python train.py --n_head=4 --positions="rope" --rope_fraction=1.0 --init_std_up=0.0223 --steps=11655 --dataset="wikipedia_en"
MLP neurons of a small language model. Each row is named by its layer, matrix (gate and up: input weights) and neuron, and shows model dimensions 256-319. Each number is 50 + 15 x the weight over its row's rms, rounded and kept within 0 to 99. A neuron's up and down rows have the sign that makes its largest values positive.
Before each neuron's rows, "fires in" lists the words (lower case) most often at its 100 highest values on Wikipedia text that the model never trained on.

fires in: "september", "game", "games", "may"
L3.gate763:79 68 67 32 47 46 42 49 33 15 40 50 53 74 34 41 64 39 78 62 33 41 58 45 56 42 75 35 38 41 38 74 94 31 47 61 50 56 30 43 50 66 73 58 41 27 41 42 46 38 56 35 42 40 47 23 45 46 49 50 48 53 46 45
L3.up763:83 65 48 55 50 65 49 51 22 37 40 45 74 55 51 62 66 46 61 55 11 49 45 47 50 46 71 53 35 40 27 49 59 36 48 45 46 49 52 59 57 41 80 72 70 35 69 44 79 48 30 36 25 19 53 48 59 31 49 31 47 47 38 37

fires in: "can", "would", "may", "will"
L3.gate671:67 27 66 67 69 36 54 34 57 40 47 46 48 57 42 71 53 59 27 39 50 63 51 53 69 33 59 49 44 44 73 55 77 41 27 62 33 42 23 27 77 43 57 60 56 46 60 51 41 77 28 53 42 24 56 51 46 67 46 43 51 36 31 63
L3.up671:64 33 46 52 58 47 63 44 68 13 54 41 34 38 42 58 62 51 41 49 56 31 39 34 68 52 50 84 43 55 65 77 56 43 47 50 41 47 50 67 72 37 64 51 63 60 38 45 58 77 54 42 54 33 48 57 57 78 56 29 43 44 49 32

fires in: "in", "during", "around", "of"
L3.gate306:35 41 43 46 49 39 62 27 33 24 56 74 43 67 54 60 37 42 79 53 87 65 24 35 50 63 48 46 34 42 72 73 37 34 39 46 45 32 54 58 52 50 48 34 77 66 36 41 58 25 50 47 39 76 48 04 55 56 36 50 52 67 39 74
L3.up306:70 60 69 61 46 89 31 78 35 42 71 66 60 70 58 44 72 44 55 41 52 61 39 40 49 46 25 65 61 82 55 56 67 45 55 62 78 48 61 48 71 41 37 39 82 24 49 68 37 36 32 28 61 10 36 34 36 59 30 41 41 44 42 63

fires in: "that", "to", "act", "thrombocythemia"
L3.gate49:52 54 19 46 66 79 62 25 67 60 60 57 60 54 44 53 67 50 35 51 73 52 59 21 55 47 20 77 46 54 71 66 60 35 43 27 44 36 31 59 67 22 56 68 83 32 25 44 62 43 67 60 60 56 74 44 60 75 29 33 61 15 83 45
L3.up49:58 72 29 61 62 68 73 32 76 66 66 64 55 62 54 60 35 54 52 54 54 36 43 45 50 51 40 44 63 73 64 56 35 53 50 46 55 56 44 47 54 40 37 58 78 27 28 65 70 62 65 63 50 81 87 70 45 66 37 39 51 15 50 48

fires in: "as", "city", "village", "ballymena", "lake"
L3.gate280:73 35 35 49 46 43 48 65 52 48 45 59 29 73 78 30 68 39 70 81 59 59 55 55 57 58 39 38 57 55 59 46 31 23 67 60 28 47 21 44 54 49 37 80 67 26 72 52 26 50 60 52 45 47 14 45 32 27 42 40 64 63 39 20
L3.up280:47 54 24 36 58 32 48 74 66 56 47 50 35 62 71 23 68 40 67 76 57 48 49 64 39 69 32 46 62 60 47 41 36 15 52 49 40 61 49 56 53 48 16 79 39 30 62 42 45 52 57 61 43 52 13 44 43 34 52 33 56 62 34 09

fires in: "after", "when", "until", "before", "time", "if"
L3.gate297:58 51 65 61 71 40 23 38 60 53 79 52 37 65 46 70 41 42 39 59 54 40 80 31 46 52 79 36 40 36 94 42 62 44 43 30 44 51 40 39 38 58 20 72 41 65 65 34 35 44 49 54 54 65 38 30 54 49 73 66 31 46 39 41
L3.up297:24 43 33 39 40 61 57 45 39 48 51 36 73 58 33 50 68 59 23 29 65 44 48 78 76 52 61 61 43 57 52 45 65 45 68 62 31 58 75 91 54 46 42 40 40 68 43 62 39 57 56 72 55 61 84 69 60 51 47 27 21 36 42 24

fires in: "that", "which", "whom"
L3.gate980:16 34 66 35 71 62 50 21 46 32 37 49 24 63 49 60 25 63 41 33 28 27 50 63 66 32 26 43 46 67 64 55 53 36 39 23 38 39 49 35 48 45 37 41 65 12 53 59 48 58 39 74 50 36 57 47 37 48 25 67 50 56 66 30
L3.up980:50 19 60 41 58 64 59 57 49 72 54 49 20 58 65 57 68 43 43 66 74 26 33 59 42 64 22 37 56 57 33 70 44 40 45 42 75 46 45 53 09 72 38 52 50 41 28 68 64 40 55 58 56 61 82 61 30 58 73 54 59 47 61 59

fires in: "of"
L3.gate865:56 74 16 29 62 53 47 35 37 27 57 60 35 63 41 51 57 41 30 40 57 45 42 40 40 37 59 53 58 53 49 51 32 34 40 65 42 62 37 58 74 38 33 62 55 37 12 39 61 50 48 30 63 48 57 68 57 64 39 73 57 57 40 41
L3.up865:59 45 26 69 47 32 35 27 39 56 31 63 40 48 51 54 46 48 42 51 60 77 38 56 64 58 55 34 46 41 53 55 55 41 49 78 45 67 60 51 50 52 79 46 37 28 26 43 59 28 34 50 49 59 37 53 17 43 42 36 54 27 40 66

fires in: "the"
L3.gate592:33 42 44 56 40 43 62 26 50 48 65 76 46 49 49 43 76 82 41 38 57 37 50 38 27 68 53 62 44 57 55 67 60 40 77 38 35 40 56 55 74 63 66 70 25 68 43 53 51 62 66 39 30 62 66 63 65 33 50 42 37 45 63 69
L3.up592:55 63 17 94 62 40 48 29 49 50 46 41 29 31 53 41 76 44 62 54 50 54 43 54 65 13 46 58 50 61 49 45 26 34 39 75 35 41 42 52 44 46 44 53 50 45 24 73 46 59 64 69 31 39 61 52 52 15 28 56 35 47 34 26

fires in: "would", "for", "began", "will", "steam", "announced"
L3.gate879:54 46 36 76 65 42 65 12 53 34 70 89 37 60 43 68 64 60 50 44 43 42 60 66 48 39 49 46 36 51 68 66 42 52 50 57 52 64 68 53 34 49 51 57 47 27 68 60 55 41 52 67 42 45 46 65 35 53 56 58 49 41 40 48
L3.up879:71 50 33 81 55 53 48 42 69 37 46 88 41 54 20 89 76 54 45 55 50 41 65 46 27 32 72 63 35 24 79 50 42 60 57 69 66 72 58 61 34 61 69 49 57 46 65 52 62 61 52 69 39 39 59 60 47 52 45 56 42 38 36 30

fires in: "of", "about", "to", "on"
L3.gate1006:42 54 28 57 37 67 56 12 52 31 51 55 44 35 25 51 67 47 33 66 34 61 31 38 17 49 49 43 39 60 58 33 37 67 34 71 41 52 41 52 61 31 17 50 70 49 37 57 53 37 47 73 58 42 79 41 47 41 34 67 54 49 74 47
L3.up1006:64 28 61 43 54 64 48 30 59 37 45 72 49 59 46 57 38 67 41 54 29 40 44 53 46 42 45 39 33 42 41 45 54 63 72 36 44 31 46 78 38 64 43 50 73 61 78 49 52 45 36 52 69 36 58 58 55 32 65 82 57 22 55 42

fires in: "of", "from"
L3.gate781:42 39 24 53 41 61 53 40 38 38 52 74 47 40 21 43 72 65 24 70 51 45 40 72 32 36 76 64 47 44 54 60 59 47 37 51 20 49 58 45 47 46 28 21 58 45 43 54 41 43 26 66 67 23 55 54 54 39 67 63 38 66 48 42
L3.up781:38 63 47 51 79 62 52 48 47 30 46 65 56 63 62 52 53 37 44 57 49 55 30 73 24 38 36 62 60 74 15 21 32 47 53 30 57 51 54 46 48 48 60 43 50 22 51 28 59 69 18 77 42 24 42 34 40 50 22 86 35 50 71 91

fires in: "to"
L3.gate966:59 34 55 40 55 69 25 51 58 48 50 46 77 42 49 74 40 38 61 43 52 61 61 35 20 40 43 32 61 50 37 68 55 64 46 48 51 49 39 47 40 66 30 48 59 47 54 32 66 49 61 56 47 74 78 45 26 23 36 45 52 57 77 52
L3.up966:51 48 48 74 47 50 58 41 34 61 48 58 63 59 56 11 59 22 42 66 77 14 11 69 76 52 42 49 13 74 60 39 39 47 40 59 46 38 72 40 55 54 55 55 31 29 38 62 46 66 29 71 83 40 39 65 50 63 52 49 44 44 38 52

fires in: "of", "study", "published", "released", "recorded"
L3.gate295:31 67 46 40 88 34 40 43 25 48 44 62 38 84 17 57 42 72 22 64 60 57 37 47 53 40 52 50 33 61 47 38 29 34 40 56 61 33 49 39 60 49 47 70 65 41 34 64 65 42 41 71 49 43 27 43 53 40 38 69 54 42 59 72
L3.up295:62 57 52 43 29 77 45 32 31 28 65 49 27 63 32 35 45 62 45 42 62 33 36 75 82 74 41 85 43 73 28 62 18 39 33 59 58 85 26 55 60 43 50 51 62 39 50 62 71 60 40 55 56 48 40 11 39 41 52 43 56 44 46 41

fires in: "of"
L3.gate939:57 51 40 72 52 74 61 32 38 37 48 71 39 70 31 32 48 56 35 43 49 57 40 22 28 42 48 29 32 50 30 41 35 23 58 46 37 33 41 76 21 60 36 53 59 53 53 45 44 30 52 42 47 44 39 40 44 55 40 34 86 73 70 76
L3.up939:41 48 57 39 46 51 57 52 51 74 40 32 52 50 55 31 62 52 81 60 62 75 50 48 46 77 58 28 67 31 52 53 49 37 44 73 24 45 21 59 46 39 44 53 42 37 76 44 45 45 43 31 38 73 48 45 64 54 61 53 32 37 46 40

fires in: "for", "on"
L3.gate490:27 63 32 63 57 28 30 25 58 38 35 57 32 38 44 66 43 58 45 54 49 64 48 39 80 36 73 55 48 75 61 57 62 51 57 33 50 63 58 46 52 42 61 72 63 40 41 54 27 73 75 42 43 44 64 49 42 44 34 76 43 63 23 55
L3.up490:24 48 34 76 59 46 30 35 49 60 38 58 48 49 70 77 27 75 58 62 56 46 34 31 66 36 71 44 30 56 57 59 56 56 51 44 57 72 59 43 56 29 41 38 62 35 25 35 59 68 65 44 35 49 56 51 48 66 15 77 52 50 33 52

fires in: "at", "atoms", "atom", "near"
L3.gate301:50 33 42 64 52 56 39 18 64 39 81 32 77 31 45 53 59 39 87 68 67 57 58 44 57 61 27 26 79 44 63 52 20 40 51 84 13 58 54 47 50 35 54 72 62 52 55 77 18 53 31 57 54 17 40 49 52 35 21 66 63 57 58 38
L3.up301:23 45 54 55 37 48 46 45 53 49 89 46 66 41 38 70 27 44 75 59 52 67 59 23 40 87 20 30 55 36 66 54 26 34 63 77 29 53 52 63 41 30 47 56 61 63 57 66 27 65 42 50 62 32 36 57 47 31 41 67 42 46 53 53

fires in: "in", "at", "atoms", "high", "atom"
L3.gate520:59 59 63 50 49 35 32 36 33 67 58 68 73 45 40 57 60 44 53 66 86 46 53 24 64 52 67 65 56 62 76 57 55 06 50 29 39 47 48 46 70 42 66 57 58 26 78 61 43 51 49 44 78 35 55 44 45 53 42 76 58 40 57 46
L3.up520:51 89 40 55 53 37 66 39 28 39 51 65 41 46 42 39 69 65 54 68 29 43 30 52 17 16 46 35 48 97 61 58 60 53 61 48 32 37 46 29 61 72 36 62 55 35 54 47 61 57 45 46 41 43 66 51 43 27 44 50 68 66 68 38

fires in: "a", "best", "award", "outstanding", "international"
L3.gate428:83 45 37 64 16 46 42 32 71 28 25 52 43 58 56 44 55 59 28 59 41 41 54 45 07 63 77 64 43 47 42 53 74 46 50 36 29 76 44 00 44 33 46 40 48 37 49 46 44 58 32 53 52 47 53 37 56 19 24 57 48 43 52 73
L3.up428:40 56 61 57 71 61 56 50 67 39 65 48 26 37 38 35 29 37 59 58 85 27 45 64 51 57 71 60 70 35 18 53 50 50 77 63 36 69 53 37 59 51 60 64 59 39 43 61 54 77 43 44 63 63 58 44 67 61 36 49 43 61 72 36

fires in: "of", "parser"
L3.gate859:79 59 40 71 78 58 22 48 49 45 69 65 50 49 25 45 57 72 16 49 37 84 54 50 33 27 50 48 53 49 57 43 74 41 32 55 27 51 34 68 36 56 50 33 54 67 56 61 36 58 67 51 55 38 45 57 30 57 40 61 49 48 32 67
L3.up859:43 51 59 40 57 27 54 50 72 57 51 61 77 66 34 79 49 60 42 38 56 59 23 25 61 35 45 28 34 53 62 40 58 32 50 47 29 37 41 55 00 76 67 49 55 62 55 64 58 34 52 47 37 42 78 81 36 25 56 48 49 58 57 39

fires in: "were", "are", "began", "continued", "was"
L3.gate155:48 46 66 37 69 32 34 44 74 42 47 29 54 67 41 51 43 38 47 60 32 63 85 37 54 82 65 54 38 63 58 48 52 43 45 22 30 34 71 37 45 39 46 40 63 34 25 29 54 41 49 15 47 23 56 44 63 56 31 63 87 23 53 38
L3.up155:52 62 63 62 66 51 73 61 53 57 49 45 61 63 34 36 59 55 68 63 63 46 40 50 62 77 54 38 38 29 28 24 76 52 70 62 59 32 50 22 41 49 50 59 56 45 59 64 70 62 73 38 45 79 38 49 42 35 73 38 45 80 34 55

fires in: "from", "by"
L3.gate451:44 56 76 39 41 36 31 32 34 55 36 57 36 55 69 61 35 63 43 53 60 66 61 54 34 46 61 49 23 54 53 49 79 09 57 46 58 36 53 56 19 69 47 39 52 50 57 40 35 26 64 28 39 40 62 51 43 50 52 51 64 57 47 30
L3.up451:34 77 40 49 25 45 48 40 55 63 62 47 47 62 41 58 56 46 64 35 59 18 51 56 17 59 27 73 56 48 81 45 42 35 76 64 35 24 51 51 60 54 41 48 56 34 43 27 26 49 55 57 56 41 60 65 59 64 40 29 61 59 48 17

fires in: "in"
L3.gate848:79 53 54 48 41 44 45 44 45 40 49 43 35 49 48 58 25 66 76 33 60 40 52 59 29 36 76 49 41 36 40 49 80 43 47 52 32 35 33 42 48 31 45 32 71 37 24 37 45 57 47 23 55 46 50 28 32 70 75 53 65 43 56 64
L3.up848:64 73 57 42 59 63 77 38 40 47 29 46 39 52 54 57 58 43 49 64 27 51 50 33 55 22 37 60 36 49 56 49 73 59 55 73 70 33 16 12 60 72 40 55 61 70 43 47 76 60 45 53 45 39 74 25 42 46 60 42 58 49 72 36

fires in: "years", "of", "once", "early", "called", "about"
L3.gate737:37 27 30 44 32 63 50 24 33 45 60 47 71 43 43 52 72 63 39 51 32 53 47 19 32 40 61 39 54 52 53 48 52 27 40 67 23 57 54 57 38 56 42 74 75 27 53 48 52 09 72 49 66 62 64 64 69 50 69 50 61 49 37 67
L3.up737:35 29 48 21 44 45 60 49 41 76 76 44 23 55 62 58 74 30 53 27 41 65 43 26 52 42 58 42 38 37 61 39 37 51 53 46 55 31 37 50 36 35 20 55 46 48 68 57 51 63 47 38 79 44 41 53 43 28 37 42 79 52 40 59

fires in: "at", "atoms", "atom", "hoxie"
L3.gate134:65 33 73 51 63 32 60 35 39 44 75 65 41 66 48 47 35 65 51 37 89 68 36 28 54 41 54 60 33 70 37 45 59 32 57 42 53 53 59 57 57 35 34 44 84 25 79 46 19 38 39 52 61 46 63 60 71 26 33 65 58 53 34 52
L3.up134:48 50 26 47 51 57 44 13 36 47 57 66 54 54 50 77 35 74 43 47 43 79 55 48 35 62 55 45 49 64 44 41 37 45 42 45 50 63 62 54 57 24 71 51 38 36 68 50 30 60 34 58 49 99 95 61 62 34 35 50 66 27 67 53

fires in: "in", "by", "within"
L3.gate924:78 64 45 27 45 65 56 40 45 33 69 55 55 39 30 51 48 34 41 60 45 50 47 67 65 64 55 40 36 51 70 58 80 24 51 69 32 54 20 73 50 42 55 49 74 49 44 45 39 51 58 36 59 28 59 56 44 62 37 52 36 29 46 42
L3.up924:53 53 33 45 50 60 51 22 62 38 58 68 65 43 71 68 59 46 71 41 22 84 37 25 53 40 62 56 48 47 71 51 37 52 64 60 68 22 42 18 83 34 49 55 46 49 71 67 56 56 57 54 48 23 63 63 63 47 32 42 42 77 34 49

fires in: "c", "january", "october", "cauldron", "april", "december"
L3.gate208:59 30 37 71 26 47 42 33 44 22 58 74 27 20 18 47 35 55 62 54 60 65 34 53 66 41 49 59 49 71 56 70 56 53 45 64 67 42 40 18 40 46 38 52 66 40 59 40 41 42 44 54 72 43 28 54 42 36 43 58 73 48 44 51
L3.up208:47 47 37 55 33 48 51 44 54 45 65 40 36 53 54 57 46 61 53 45 45 55 42 44 65 68 64 76 55 58 45 57 62 43 57 67 77 30 44 17 36 73 57 60 73 30 47 59 21 47 34 47 68 39 40 66 52 32 38 91 46 60 52 63

fires in: "was", "would", "were", "is", "not"
L3.gate94:80 22 67 33 35 12 37 40 50 27 64 51 61 43 54 52 42 78 82 40 12 68 51 46 42 39 68 31 60 41 45 19 57 23 17 34 44 32 43 65 21 63 71 57 50 49 38 23 67 41 72 28 29 56 37 68 38 41 59 47 33 86 44 44
L3.up94:60 51 60 61 64 25 51 38 54 58 51 64 51 47 57 53 32 67 23 55 53 40 31 43 45 43 29 51 59 62 68 53 42 41 55 53 56 44 60 25 42 50 38 41 49 52 76 37 47 65 65 44 77 50 62 40 50 45 34 40 53 70 34 36

fires in: "the", "his"
L3.gate511:46 46 73 58 82 32 19 66 47 46 60 56 80 39 39 66 43 34 72 58 66 51 48 50 45 55 35 39 54 46 25 62 53 34 43 65 33 46 52 70 46 56 35 69 54 42 38 67 27 47 65 64 55 50 53 48 38 63 42 33 55 56 48 42
L3.up511:08 54 64 42 57 38 32 45 36 37 57 62 77 62 49 83 44 42 32 55 57 37 41 35 36 40 48 38 56 53 42 69 52 44 42 46 44 35 58 50 19 63 38 77 28 52 62 47 59 52 44 44 51 52 54 68 45 44 51 17 59 34 68 42

fires in: "the"
L3.gate872:41 44 67 59 67 39 59 48 59 34 56 36 31 58 60 30 61 75 61 56 30 89 58 57 28 43 59 60 57 61 27 59 48 52 29 51 31 34 41 49 55 49 17 55 48 51 41 54 67 58 51 60 28 51 39 46 29 34 61 66 61 59 69 49
L3.up872:45 64 49 86 56 41 51 19 50 33 65 41 43 54 67 18 40 74 47 49 52 55 42 48 25 53 56 66 69 51 36 56 27 36 62 33 48 37 44 82 20 66 16 56 35 57 42 60 48 69 69 50 46 41 49 71 51 28 53 44 33 60 75 66

fires in: "to", "as", "about", "by", "with", "of"
L3.gate948:46 34 59 51 38 35 55 49 29 56 37 45 65 48 57 49 40 46 60 39 52 44 32 53 54 62 65 45 68 59 57 51 42 44 40 53 55 30 52 61 44 67 19 59 74 32 87 52 12 66 63 62 67 37 42 49 52 58 48 80 37 51 73 63
L3.up948:83 57 27 43 47 67 49 42 26 82 42 54 49 48 40 60 46 64 51 66 47 25 37 41 39 24 45 66 21 64 15 52 30 43 59 55 23 08 41 32 35 40 52 35 71 32 29 53 53 26 61 64 61 77 39 67 22 49 19 19 42 23 49 65

fires in: "city", "york", "league", "most", "two", "state"
L3.gate580:56 63 46 46 31 40 46 60 45 57 47 65 29 40 38 70 58 56 72 57 16 39 57 38 26 65 60 34 31 37 40 31 72 45 54 40 49 28 46 44 59 17 27 62 59 57 75 34 46 58 71 47 31 45 29 39 37 32 55 33 51 33 55 57
L3.up580:46 43 30 51 49 42 33 60 77 37 49 58 65 57 39 56 65 43 44 78 62 44 28 73 69 32 64 55 59 38 49 31 58 47 48 79 64 41 66 29 52 66 60 63 50 54 32 49 54 45 48 39 80 29 71 34 31 54 55 46 18 37 25 42

fires in: "in", "by", "into", "under"
L3.gate400:69 44 36 69 42 16 49 25 42 50 29 61 45 72 47 51 75 68 46 79 52 51 30 67 16 34 48 47 57 58 75 82 56 36 75 73 27 39 50 45 61 58 55 70 69 52 39 15 73 64 57 75 34 34 81 44 48 52 54 33 49 47 65 21
L3.up400:67 38 68 19 41 74 57 31 64 53 54 59 57 41 44 45 41 29 58 37 64 59 45 05 17 68 97 11 40 42 42 51 59 50 26 42 56 58 77 57 65 23 26 49 53 43 44 62 37 37 39 62 72 57 45 37 25 75 45 54 68 33 33 51